Weights of a small GPT-style language model, trained from scratch on English Wikipedia: width 384.
MLP neurons of a small language model. Each row is named by its layer, matrix (up: input weights; down: output weights) and neuron, and shows model dimensions 0-95. Each number is 500 + 40 x the weight over its row's rms, rounded and kept within 0 to 999. Numbers have three digits each.
Before each neuron's rows, "fires after" lists the tokens most often just before its 100 highest values on Wikipedia text that the model never trained on.

fires after: " ", " the", " a"
L18.up870:484511518563442509457481487552521512516515541559513438452469516546454495461442530485516550468462493497499492511459494485478524526517452476501488481484542510547484513565434531504472554545522542532523464632503436492539495467468534554576509514560484513495544555447446479516506464595446478472
L18.down870:464576503484485513527479523503500495409545519543493462569458452448492462461505503554538480487544532483453569451486497508518455540423533491504509558517521478454535495509478433474498450455557457507436505469419486488495492507498480448559565440497457533464527513454505533512579499501555530533

fires after: "\n", ".", " \"", " the"
L6.up1437:534493430505591565505447508512426508541507522526510480502456466525486460488548484515451586456452546487471556487547465528515454520460547547422508474535510494471503486490482397529523470520441431452526502506424519572582499550491499549543587468605458528466543483478533483552506446472460489492
L6.down1437:479508475456475549508472538508537511491506515508479493525420511484468540467494450443476526490515504446500475554456596473477473493542514458543550489474491465499489449465536474413528540489506442460493500476509546471560527477477529586504444481476452496483529595518499513566490416567456596506

fires after: ".", "3", " Ne", ",", "7"
L13.up1167:535495512524500452447488453451529510553536497512515529461467452503522476515508520408505569464531499469555561567442448497478514506475577501456449447496489539543492449434455545528476510536529508468547524549508461600516518491573454519524456501505536448508423384451515502514491445452520520525
L13.down1167:540557472488468516569504524455491565522448560527501479507465574467528541535569500535428493455477483425489460549508558476482486545478525578482515474501530537512533539539599538538506502417465488422518505554469522447541471559504453493443468559453431527520484503474489528513439508470537468490

fires after: "\n", ".", "1", "2", "C"
L13.up446:488509494477477484514505550450485548491543522501448544508434557507558438441503532483442498516481509442542435460501500488494473483441544527460506522528418533442516454461467505499459560568506500513507511461480480589517515491544500571471534567558473529481482527446370434487545460440497482560
L13.down446:459439503501444518525500444512572434517433430492399470537558513491516473480541504510549545496462484448518459443464531561524501470507455535560491555442459452484552549517532496381480466452507486498483482440394500471514562502556518495492439524468465509452510508570482514474504502515495469504

fires after: "\n", "1", " "
L13.up1080:545515481462515496409467508538486536531461576536489488392476462502474492554475529505415502468478490521493557515583484422437480534392474549445532482474504501518472496516492484520489552537474490524427466554553530540568502514494530503565522523524503480530504491508483480585614481495531485495
L13.down1080:601470496520492499468416540557527502558484558585513545479397457492474477468591530505467562447442491479430554465521472468482497497440485497465514533564521555484400498539508475515517538502443511506454483485483464505573504479515510534547421505535555493506497465489488515429498586505491504555

fires after: "0", "2", " one", " of", " was"
L18.up407:522506494562510488495442561472582457493551506486498576519462503535451494497517536535454513478520489500471500498511514482447476458505521475539489550488517529482554493487456493487470595547400513504480579517489533487492525479475524480475421452521504529523469443522490465541504486497546541491
L18.down407:485517449475441466498448506505443473509514450514474463498548501515490505481513506542546566517512556440482565501520480508542534493538480407480515528433569499516547477500485459436615488486572504472440491497471541498585490499542450527494482509497442468462490545430519516510469504487480557497

fires after: " the", "0", " of", " to", " in", ","
L13.up1044:576520511529539464515516551460540414570481512544504485480511438482487480487560476426504474557485403558437499535523546425415494530464563450462456420541472498504478476505520479494472533477463516425497487448495507566453538566448581514499468523439504549492601500495477434520491540526519406500
L13.down1044:545534480492530551418482419532510441484449506532482455499553506475584564593530526454532521525510577480509513504476443527506525440522395542528500523530455513488572506566453443484443486452500536515545538587446464562503492552534431489490510511560517488462396486480501509540550510504484481458

fires after: " the", " in", " In", "′", " at"
L13.up740:530464506501509468466479460485479449553527506509516501499430395436457507548508479486478481471442500548486503432468452547438507455505484491506536478596490527519508497451502440480515526530471463476487496474465501534540558517458496481523530477464502442500603484489479481512569439446512485560
L13.down740:558498540421492424553531544553473480519599452535555490478478459495433510500501510444450505568516520493473498497475542514483426462512428463497471475469465518550567513429628486472519536484497403453524533546463427480521521518475477498504474574529504501505479457471505542498493536505561425551

fires after: ".", " the", ",", "–"
L6.up368:526488499497483511455427443515537514544485544514519515501472527542460423523493561559468548503463521469425464529490444415489556486463508490522541532521527533446466531489548476540560509433546509418477441521460453506489516506417505530471562487551556462536555542507466534518437498504566524516
L6.down368:498541483496480489494520456486501565516441501548499506476558552483504479504501510519515502471491484458571441506475549485500485509449503451548494511499520522417461470507534606498594557454581526502465466522488513503465500512409525528472475482577547473504498583535423532520456506555531493488

fires after: " |", "\n", ".", "st"
L6.up517:521465488448535534476480517547507460524479515542580568456452512545580417511548534510437542560463523511512561541473431521566535526494554483408508583496467485498486554483519489562489455479458498472480521540563488508521470507525485525545482505497556510464536478405417464504526502480485511515
L6.down517:542481512429500518491436522553517454467523514520532515474436509555501466496562556538432529510519472493545539469461487509508448502483503486414551483533475507459509531503525433548483537533495510469499511494479496493529480545444468558497509418452517524519535486461465478510579512503443517480

fires after: "2", " (", "red"
L13.up224:538498582454544485495471522505502461499463483596516474445496495457445517505512507486471439490526513600425469459572544488546475489476568511501471475512531583438442534510580469518499465585490518473448515482510513509528553495522540422499469548459484517476468457534496458430546543459549466497
L13.down224:403548465505498469498507472534551449527485483455440504532511458475533526502454480473501504479479484506444488482540505555546545518499591577480508527524453471522503526491474552555523482551490520480485545497560495481479488455508494457476480517480442507445569493564465510492436506419472445559

fires after: ",", " (", ":", " -"
L18.up276:528502493479562511543518489474531552552537555484546498538508437490573527491490552553517535521526536490442514437507560446523459476506475561527483507478465562487499444522529502476590551493503505496494521504457527578507464517451591540527494481525536478473459540492509434463530501527524523543
L18.down276:470546501482476531497543496493466457438516449527463434489644531523533502511472538569516548565487537521507520536469449505477536522454523420465495454461558487437570539507501537514526461445523516477466500443532561424477486535522429448514544486472494524451529497512475554594496587444507492443

fires after: " |", "|", " the", "-"
L6.up1484:504521553471536513481569531512460449493479581463508535399547495477557484479539492501548511521507569474574536524521473468460530430500493515463484502473554510504453552529509446566515488525450492491487413620454469458556457533537534493524501483476542452547454522490527465500499430498471542531
L6.down1484:535543487502523535488464544420431487500512541490450530501536470503568519541453507469472511474494490507506378512559472469505492593534447471524532543506477494453573446528483484520454466522535478512497482525524521460471483513515471495523468522517414555455521499528536468504518473526587492520

fires after: " the", " The", " on"
L18.up612:491502499455529507456471468538483487513545484528470496536489461538503511448455474541443442476549435504448504450511449503509434495499510533463463500522457512453449489468464535466556534385473460493501442495538492482479479516569563490483515545511608465495517490429482455505520515432481446526
L18.down612:521463420496470524468499484535480440528479532488550520470591580520517544526483513429497417569428485508511501545505518504571526499482489450541445483549504567510501537529567502500624517510452478540511487523554484540523444475505543568519543480497500463579550500489513545487457540525455541529

fires after: ",", " United"
L13.up1294:561578482526482521524516575512446453524545492475567479457510446542434472504547475516481453508459460562449515491515489532546479495457486513494517531535478573391464478497482460546477532511491540553510535499460479485484513509522481499499493460519483494507479450407480466511452481462540456518
L13.down1294:527453500558522509543554498536502482484506475501450475528480530471445501489516431489534488481487563532569476508508550508450477532522420512535474485469514559518475502522496464448510483523458510485531514462452539537490514517556421568483527524478537396507491435499454556495474486496495555492

fires after: " the", " at", " ", " in", "2"
L13.up779:499478519533512461507516469445537524527501505494525571447442456483459508482459464509481554435495494513500535417533448465496513478478530561466500487518535554518485557475494479555451488514462525568463453468526379476459504502471508457562530493478514541504486521511465484479534450526499479527
L13.down779:533449541481464576535525488551483509438488480462477531543419427447549383478487419514468502527510489509558492489581490454475497551434462559499521583459515498498463506529476498522553418627479467533429513541464496524510477475522479479596518403520496483483528437483588456549510509477508437524

fires after: "-", " New", " |", " cyl"
L3.up1477:550527603519565477515477460465518523474455537476484530522507505512473498460473500501447434537500489499579489577524525499465477474513503533479528493491504475531567460459592503475504568545466544495520521530537566517515512525444606413508499437510502456526426534530478528523447540544426521557
L3.down1477:465463501491484541502497523557498495468513512526523473459559459501556520595557503510550489500441547514475502452539536489530455514511478531503503531512491516522436514520374505527455451412560473518508526461484417471472490476551414514499489559522513500508550459422533502458526415439580527413

fires after: " ", " a", " with", " the"
L18.up325:523448508551546471479445514417543470491470536485531523481518496530510490464507556503464520545470472503542523535542429496500484467478491506533511453526551468433511506443547445535611521466485507455482514583470566508515500519505527534500526565512539461550534503500505564460528457565479526450
L18.down325:380507451468524535500468511426555481496497510509460517437570448452517459462484500498492469437490542552495529448530558461497512545517471441512507473499535450534535515521457488456407466525460483492580518430501482461528486481507556358539509426517449491473514486475416504523517486551516481533

fires after: ".", " and", ",", " the"
L13.up1303:523472505483483504510518510520528470550433585555518479465522527465477439509566483512511548414498505495505511483604433551496551432526481503461459521494458464519456488424438570516489497509498505499416514533459445515475491514475498527500459541500536512519458436469544474515482497569495473483
L13.down1303:471527524497502472552526461531521487499502469512484505546478556541471524493546482538520448528574492523468510526424467458453519555441548510480594485545542511467512468486497443453446490480498497549534543494469536457537467486482525484502503500539523468537513561450558551519508519462562438464

fires after: " |", " the", " in", ",", " of"
L6.up131:489540562563500547498509515573503544490521547506560551485503518527512502503471533501517484495477495495472489532538450522531502486462514515415539575520521560499451515524524477480495527518437495502508427574415500509510437466474567438560504447554540424470465436439556536549496542445481505478
L6.down131:563479483504494511494489558492479528492443531526524443525415512517542486520388480511477509490527528546448455543548568449595556476555445485550420546482499511511416500528468551511540500514522516539550563489510533420495484547559509485486486541537467492496490491560567576506429538561481491466

fires after: " |", " ", "3", "4", "1"
L18.up680:596551464514481561492541553560421525418511439527496452440460497566466476418480443524513504482509557476518525513482510412490411424468534482452580573501404478461493537446503499527473509506509507448472557505477461479428486536551489545473487488519517560475494463470499528503561456514520539517
L18.down680:393474469449491509554449525528535502469507507535469484530438519514522556530503465500446533458504416472458454458552521472457457521521461500511490560488493537484543557415455491502459520540516540543490573440487462557466552444428475535574415469490453455528556484553445466463530481489557497471

fires after: " in", " the", " its", "\n", " on"
L18.up473:543525535515506480494511507492522494520425559542561504485434463550481443462541515455535517524511469461477518487540496536481501461632472533453554488511471500453441513448485440497536494508475449554497486471456497540526535495427544533459492460531599480492531520470492465457552508431511519540
L18.down473:471495506469525578461490505473516562477469517498496482486490562500503422575487507485503559524518495526546500506473455477531473537454506436470505488481440529539544464384537548504560507531471487503455526410513550565503419464519465544550522489558495500482489533561508499509450593557468562499

fires after: "2", "1", " ", "4", "3", "5"
L18.up1104:568511429465556489496418494507510473557563494556533514468477474477518461536427500575486508480491487463511526527444500437498489490460439515463500459469514565504451604476536473494500510474454514505472507590478523500558580498456550573545526512528517485513533480511550447502533596483448464457
L18.down1104:401526519474427519493496516569525476490500531457547456490521512476490484485556448469496508442472479491477431558477569534493515480501503475484414472523559513553465493550466502493519547597469517443548498472531518598413514507520457437501480579597471458539476503509473613500541484527487480540

fires after: " |", " ", "9", "3", "4"
L18.up665:607570488504465503513497575505463529503469433508517451517503498490490562515507457517455491484496533484442539509471404474554510582486533505518566495472516468496506565410491509484490476440531534458484521468568474478476505490456449517525464488500503573486502524505497424547570565513553579521
L18.down665:412512517532511500477482491491506476557512567430511534481537504545499473416468558565501497495480525473476453474524558445473505390506497497431510507448509477522448492537487528496569507566477460552539517528465477548544540508554577456493531557585467429484465493396478536503477440453488436524

fires after: "\n", "-", " (", " \""
L13.up167:490464535549477436473517544495473499543464514567578479424465512495452523436565537472534483563503495517383469481533476478463498451474526542457489529506537515450475507475483527542468578569487537483464468544447438555600550457498482582507514581525514469474502520364479444479501517456482409560
L13.down167:473488537448475478597514469506526534522489493484490513520320474518455450389589434543530506468500489542510465407445554532505529464516575419500548466492503472491550462549401464540308462509471472481490486505504499487560508537501472431507471535521484519494497487568491458478472432513556496604

fires after: " ", "1", " (", " |", ";"
L18.up888:580519587558520505509438590497516576465503556477596415526404477568452517512532513519476476405464501475479456509554496531497401492503536510546491482556511535476443491539492420503480478450547450479477525492501515481513564539527468547555534501513443471471493511452529507427433447536483455470
L18.down888:515477568559543426477524514512523550404410534485511524460499487554495492560444543487504444512460481471548487554426503425536571493586550552519467436432528493444519510566466485521477462499580517483594454465490466473496454545465447516476461485518517540524549553487551510467532539507455574521

fires after: "'", ",", " \"", " to"
L13.up759:544449526513587490497496441565482513549475510524564455476511513550518442494479557606488514493514582492440512602573478431459540511476566514513539571481413464504559427517550432444542546528545517522516517459441503498490453394455492532508509497478516517479468429435511425412558470477556515469
L13.down759:476478529518566489541482471518466494572495509490478534507477433517524500502426517540561518564510473530463503511503460509496518461494524559516484468486450473483550458540549505486502488608446491488550512509496532566453482550452492477474475433497493548484579363558455537492548554565469431447

fires after: " a", " an", " the", " was", " "
L13.up411:499410527540511543474483505446560499514544539536501533473521508524429524500468557510404531523462507506513434591462423409534469512441502531470509560485540514485500525471498500477449432468447439498509451547524531517418494542457487509553462546517539447480564522470424446416537503531505458552
L13.down411:511462458570527547480510492512549545544447541441511428519456462449425496511522557473559537531503511487470421503537422395501564527425520528434475501482482566475478603479482484498501406477462477511501484587498491538561479513519488612487502559485490561535525478508475460477490536440473465472

fires after: " the", " The", "The"
L13.up76:497473584435520535465516519509558531497506559552476481483492563526532453501479487521491564496490448493458441487464448488475474491432442558476495532459539520494459524524517496495537551522502481436388453500480454487498445520481601523504465532496525504518536515550452509517457461488467490524
L13.down76:395510480476437469495477458528505478521486433459482447502499482495489513560474533539527527508481573530562510433590433545507462616475528458503554497547487485562480511497466533479519441518487506430566514486490565511494451509462467542502499497559473557462445415536474519460507509477496488530

fires after: "\n", "6", " \"", "4", "8"
L6.up423:479499522547484546482492547542532482468525502477533524489519462590472480541502511553434553509463501598463558522499440492539530474454527560430495462517496591491476537486478469523498545512459520437465446563488527551554497490514538501555526522535575456506497493440427462461501432418455491550
L6.down423:431527536564504461535522482512550554502483477526558477527497542485439500501510603431479518550481516549495536463533527479497476505484466552480421476480469457483538470493524477467469519582502472504489569540531544485480530538520468439512476470530421471505495513421425477540495544490468415532

fires after: ",", " in", " of", " the", "|"
L6.up1371:515552482496409546529484468544482570509512524545560547433498457496497495554484546491514498490472450515434517534494509513469480517454463481426519521519522553478457501490472559521573566503491545461517524501537534481497566433555470504507583484493497502513543487456517510521541516350489460472
L6.down1371:506569534495439476442557476429498522471510496541475470459382477526459524525496484424511479494493418490545437454480443607462496477493508476467469489531555460495440519518539567516586534530504534536483557551535497422506563480552520474580550458528491521515485523506498545493464546466543410503

fires after: " |", " (", "\n"
L6.up241:458500522466504565480499441595522518515445513473575473518475521530485472511532479445529409558467573598511578500515416463519462454476471535453476578468469541506512589442585504544469558570496473487443443499463522516564445476536512455473526429560449377460473468455430509488533535521481483478
L6.down241:456516457553494537482474482449546525521492498465465439506407536498442480509487530526515461507471530518423493559542515523532455506508464478554452550487485462507498442467512487529424506536543527559398470513526486502504480507520496527496517517571499520543487453463476532458481517608512445455

fires after: " to", " of", " by", "red", " for", " in"
L13.up42:535503565541537441456441466509493488451524482531516506493521462547477461501513518501452555532521566496510508533497487513430477469463546497467516582616465492577484486510448511491503600578499512487525491524503511579463491420546518522478488498478551528567554394481502457429514432464561507516
L13.down42:482438515509509519562481503521461529482538524572516518514448437484469437462437529457474449499524446439570506457546462449497454478472576524519472459489530495533551534467533519469559539395478496491510442466542487438502537505486517552463486489557428508502517463524497476613533501458406485558

fires after: " was", " were", " are", ",", " is", "."
L13.up613:514505462581461532489480545607484498527496615505520475461513476542474468432511544562455529453509477489510463497539489510448530540538502544501487466508455480430436446569532555498436590597522504488511508549492502482585472512551498561516471558477574474493517407500485488565529550477528464550
L13.down613:545530462516493453483555457465438544599503500446458511505462479499442517474490499447528463430461437580472470523422485461541573519512498524471412505546406513433487542434413508519475485539500468608531564511483437488506453493568516480486490496469489513424546484449472517493491427591518466489

fires after: " ", " to", ","
L6.up223:499516503513559533531445570521519512500495488542507525453502482526465432512501460547465487501491475557449516463518457463534474516411478487530520469501533453460473444489452477541548484485486515499497558477395555515524449516557470512535510517510544503534492506488493470526492569498522520500
L6.down223:494475503556528524539517529455547518457512500479534536453466443516495509505509454483528503530501473496551478512494546522523486486530506497446487459457453501462509540548453489439534505417469559518512534578508547558398452414486570478456425574522506529396494520518451505552453528478495539419

fires after: "\n", "|", "-", " April", " |"
L6.up275:483462446495450514510496531517495498490502564551496547417467536536533475470563544487447507453465506546398530445516453518461450547489524563464566542516490438409489485486512482534563456506482458488491460458419471549552462449516523456516488461548545449480489471495466445460465507535537463525
L6.down275:495498492510479513507527455483494503450529563541483513469371561495522492531533492469458473484469467488445521458503476550528414510474485569477554537534489470473463496436501628519520513513513488508499515491501520566529483479514486487461511501494555512517481480529509473506508514521525465460

fires after: ",", " (", " are", " is", ")"
L13.up702:513455540522478565486512402550508452501384551547496553517468543427482473521492528442522463529500546460454596431473453484530485498487454533460528508475454540550454502484494483536543501526488539428475508550461476591523499524567457475466519493519579469424505447488466452538551483501515569489
L13.down702:508492469472489482497526500419556473579533442486512501538457529538470466550404555540526553504501457533497567512537584547521512434451448540486520480539533492582480497430433523541558451568541573475534496467453495562501528470476545468485586502473514561490538513472511519496412449476506484556

fires after: " |", ")", "-", "CC", "4"
L6.up647:570506546511502500517517482564499525465504548517625484509455482501485510516492501485485543397482499575467587544506397498458528547500541504476504507525435491506453524509483490530544499538451478473499464452512451489612481430440491496446556575540523503492513499453482515471497493498497488513
L6.down647:513539454562527530501492497529497513487544498566516543597421514476446589537503477491457501455537500494521554511507542480540446506462542494511472526470538463515503442532485444485515458533495490566477517467583439464527416513485519512500429478501436436566497546457429514500472464492505589514

fires after: " and", " of", " World", "-", " for", " with"
L13.up25:500544524541498555484463504517520533475500521548524579488444436519495498524570535523515555498508579476504565540533436503473466503485540528473480554534497539520504470569486478488518523475484512474401495450375453535526499426474527562501525515507520556483530506573459450497505471537425441622
L13.down25:550486542461494559485452519552581516544523501532504575474342455510464492521543543503552539466499519495482498535496475447523463474472517537465468538555478489516475610540464504498599494498488421500492491471455472568569518432473512572528489508547493480449548469492483470489516486501513468584

fires after: ".", " the", "\n", " It"
L6.up363:472533538572482536440530529548498498571484546577603508491502548524512482521530504539497559470439516543466571533582434474527541511455531463460458463492562559408468487464507473536548483488511453423542478543447424526537466486507535561450489466484538443482516517443532501536467528516486522511
L6.down363:425537539524457482421477500473496492622493484473549437550507514515511508502538556509472591516475483453507530489500450469492484525461487473500467403465510534503477516482482462489458491491554464486574468492499448531505444533552457596449504441514512497553532556521509490493478475511460513467

fires after: " ", " Sak"
L18.up249:509465490440493529465512529463574480462449513534515475541507500634562461522580540537461497493511497509557450545562458501478520502479525504504481591480505532491480484477494473478478581493441484440509515575491505527553507445526504509483510551522502482481523590411489551425528523539513484465
L18.down249:391495467515560518460500502477594512525515558398530575481507546548549453505511474469551457435505474545497472500453491515464410475545487473509577501512439517505476556484459510490527516484458497531479487515575546520460440458539458500459435552566502479559481515447492428468524458561507534437

fires after: "\n", "."
L6.up1016:527552436590493540506483551497526514556535557511481512455509470582461476458496468522489498454536513552429503493446426493495491495436505539467506501566523538509504481477469424475491470481509455460463530474441476519585538453480531489577534445538471454538559498406486519453529521478485566566
L6.down1016:530549470499530454513560473439529501505542534468523468548400475532498522492496501470498495549490498481482402530492550531455502486541460455479481484513446488531459463487505562402545470498534496478563522550552548525449479433488529486464441556448504517493526580550508466518467456534454485438

fires after: ".", "\n"
L6.up946:550486524450485522540485473549554508507495519545527510468474445519513435492492570483530593539486608538393561503448442459575540503503576509444499604543452487482469537556435492528471494522448504515494469553487478530564452441520549510543522520456517540506490468469449448501550485433450518497
L6.down946:479479485430465508560548431495474466505477502460510472568442505426496481494563575520502555519463500450495554408446410530563546509503495511447523505488444502450515536567440487585470492503505521564472448531470484507548473413499468504490494452473442536491558487502460465541522534466460465476

fires after: ",", " (", " \"", ".", " un"
L13.up1458:513493423491513475469473510523518501509486538490530463456514511522517509571554520552416457484456577492494525472488466429488535531445484533503481457489551525519530543517512460518488495479524488411538553561491528529565473525492527535503488592502529521490440488463465459489555502420488527483
L13.down1458:498467459489458468476498427488487532606523550513533561472493512503463550489516473480480497470449515510488505498501492503497523509478522420563526533506474547486517545525478479514587542480515413497524545486490464560595482550468539433454487470515469489439464464496489504494454528467485481436

fires after: ",", ".", " (", " \"", ":", " was"
L13.up1361:465499536580532498472476440494528503536442605514527565509494516474444494531480496473488521527527523478485555490540497461491489513475491529514471460515477556496450510491560508473546507484558476446544519570421538554479420464479504556456478560489606473464487444474472426494567517473555555496
L13.down1361:636457523492462481478469475540473531485456448523508547524451487523511430528498508397531518468502500528527454504504515518587544559560493427520412538494494584428543598495506517510582499480560533513428514514503452538476465444550499473504472521422488501458500558472485500532453514485500553501

fires after: ",", ".", " (", "\n", " Not"
L18.up692:544539482502522472519419480524528509516448524492559514451484475503593509515516519519424487479524647501435524520516510474479448503465538544486491513518466493487515525552538466450528480520512447464573505507496538521512520497511499598548509482522544454459544407490479506480505553509501511499
L18.down692:542468608456554511511441533515459504512454581518492531453524518464512510426489508483517469498464478507541427541530541472430532546439594461452500480422462525498490450480526585495544527426486470571479515522476503416513477539558566478506539474448456470478477568516514482438540464521478495495

fires after: ".", " |", "2", " N", " "
L18.up372:497569525465447472565449491530447559531481484575486454489409482490477549569476548523541480521516389535486570482417463540539529539521517477427482539501506497474525502530440496449444473500519514472564518501483392451520550468499528557543470540532441627461474468481527384548582561490480524492
L18.down372:517466506490543427494558470485527505518505547470575550512494519538499512486512414490529539503450560494474448464497526522439491448514587551481533532531465510485483494568493464510440468473505471523504511434524528501523483553490507475558480503430516470524511522516509522513375432515508513507

fires after: " |", " the", ".", "ʻ"
L6.up97:514485515440494550476435484529562443546572516480514539458437565528518454508502521524579492479532466565392456478435485430500506542456532533494474507529532469418511492534453536499487557465536482464470437482450516490588557455525519529462498564475517523503553492468448510506514478441486446444
L6.down97:516499514414520480532512513548487476507526480470530566463372545522482553481511499540460447499514505538466455500402504471476504530534483460479479501516453466482505490489390492471479545504524485497459460401474594558535475480586454531466517492449555507509533453521398514550521468459470522441

fires after: " the", " States", " California"
L13.up869:579509481505540508478522495502498564532492537531463501462461457547500530480520449470449533495445461471565538465476436401501438468484569450459485480466508532445482500523464396502477531516534565459500393569556508472455424557499504632523464535473534472530567500561414570536513517536420524463
L13.down869:577513488423470451559445464569552511494488565458553530485560522546506535481552518515585483505513541518445457540532492504482503511523510539511465498513486511500477500542511466552562488544497464466516497499452425575491527502474434465526445503481463538501577480474469521472456556481474499449

fires after: "\n", "-", " |"
L6.up1383:509577487492468527552447561555571499570515542495543634443453504516414457491498485514464534493447537490424510540517485473479535502445499514482561540422508552562441559495449461477469483475441551481450462500490499510595520458426495477490581554473485485538503433473502459507502465502523522562
L6.down1383:506513407523476491505493540449506507518519468550466479506461598516500504497525489530367501530513434524510500533520536536466496538508473492502474448472474481528439460414506471473475483553499544553514529565605591527497481508560492519498513543470474506509514518528442481551510473485483568523

fires after: "\n", ".", "E", "C", "L"
L13.up997:498536551526550571505494513515483471535536582470538550414459409516513484484471516557484534493534562525582511545491489428475534451479492518473447525499444559480514496483509499578552525557460524457470487567434510563525478430469452523506498532485502496422483474460528439441438375512557501512
L13.down997:457471533438546470574474581495484513578493500502502493526413474505447523495543447550489461509550509473453469490540535503507468503524437560585536476530479432501474482552491501442499480499492509533515460479496483521527506573511555546455496441529462504473546537482543540519491444588579462584

fires after: " the", " in", ",", "==", " of", ":"
L13.up1179:576514425511521537498519481511495494530397584496549536437463481496535458506548490443555486502392467519511517498555532501483520446558596462516459423536500552443488512515522437491575432490489468486472503576520538499521490473439570528434449488466561523496540509537487505514499534455444493503
L13.down1179:494454518425428459487491474499500447507443500551495407530595529503510500500431554497492457459477591485416581469489493506492568481470503472541518542522513503560484519540478488490469451481544468533446511520469505455545473532446521477468556527554514462481541470533542528503478477537520463508

fires after: "3", "0", "2", "6", "8"
L18.up27:491461463541539510473512549535445555488512537448527478508513454585505469521483497573429529509463557502432523573564465413517503496427480575492501515513483543554459515466583486589519487527491491547509500478393455483496553490533503487561503511462592425497494515423446504526535536477491481514
L18.down27:574458528468547454523539565494465512502480507536533478527341505494492413452459477527493581452559467561435503507573443518509429452547452510521496500458503519430504509510560518499538540544502518531427481469492477481506554569499485508566516510534418449454450509501457491489577504497552531528

fires after: "1", "0", "2", "9", " "
L18.up583:483475518490439520474421544499573481556551476505536502508507471558476435531533544537516523463454514526464502484511544469521375451434498484494467565539537442507488450500508470433470408424470558499476536414438498513485501473431540490568530468551492472481507547480456549507520544512518432529
L18.down583:433497463425489516461529534537519469505500477454460514521586516480514454564440456480557577500535461501560455498485601568554508543475478532552489463460518563500432467489478504482520466565476501519535465441465533543443463529478507601500507447466525408478530467546485522443443527474514468536

fires after: " ", " |", "\n", " in", ":", " at"
L18.up1483:504545526506461509416489530527491480491541533463492502471450538541510491473479462438554469454454517510477446527436534486516521515441451470491542519417426596469479482497481475518482475475564500487443483419557446528547544494507476544575514554447479514511452471525476486501510469568476454498
L18.down1483:521507452504502564534474417497517531445494496491460524439453460484466515537457515578459499456530547501510530468534465512442542521494539503494448513592552371494538419501529501465474438449505513471508572499455525435511539494502511516493472493537504504509530513459502505517488618445517459447

fires after: "\n", ".", ")."
L6.up1030:529533539485511540502440525568466449570507494529543488473474496534541393526556555558547550479444499534448526462503485431509511399503547544475531466501511464495525481570517501532461474475590508507494530526488450505536603492553512574517551544556559480480482454448475527564486487447513468542
L6.down1030:530477494490523557485466504551498539481568494554567505516403548490489489496521498556399546521570489467469477479480461446466430513478545540477559433519443525451514457485468500537486520483592484566521498477432524524486467457526549538550528476501480537480471483432472512501500444507510467555

fires after: " the", " a"
L18.up950:548444478454474523451497439433498484526471554483474481492504537554474490542492485502500476489489498472503504566507475462516525458537500567508549528490514439451517524499454517507409549477471514466481481525481480562482530461469558517461403514482583485516531502486423485502543489441410506533
L18.down950:545573573489528547536416518507523590422464488546590507481464513524484454482446537562533444493477529486505503453552530531451496544534528441517404504569434504517442397503527494447429450469483488511577498545429532429568507579470486444514476573504534544445544459526495554458489543495492557531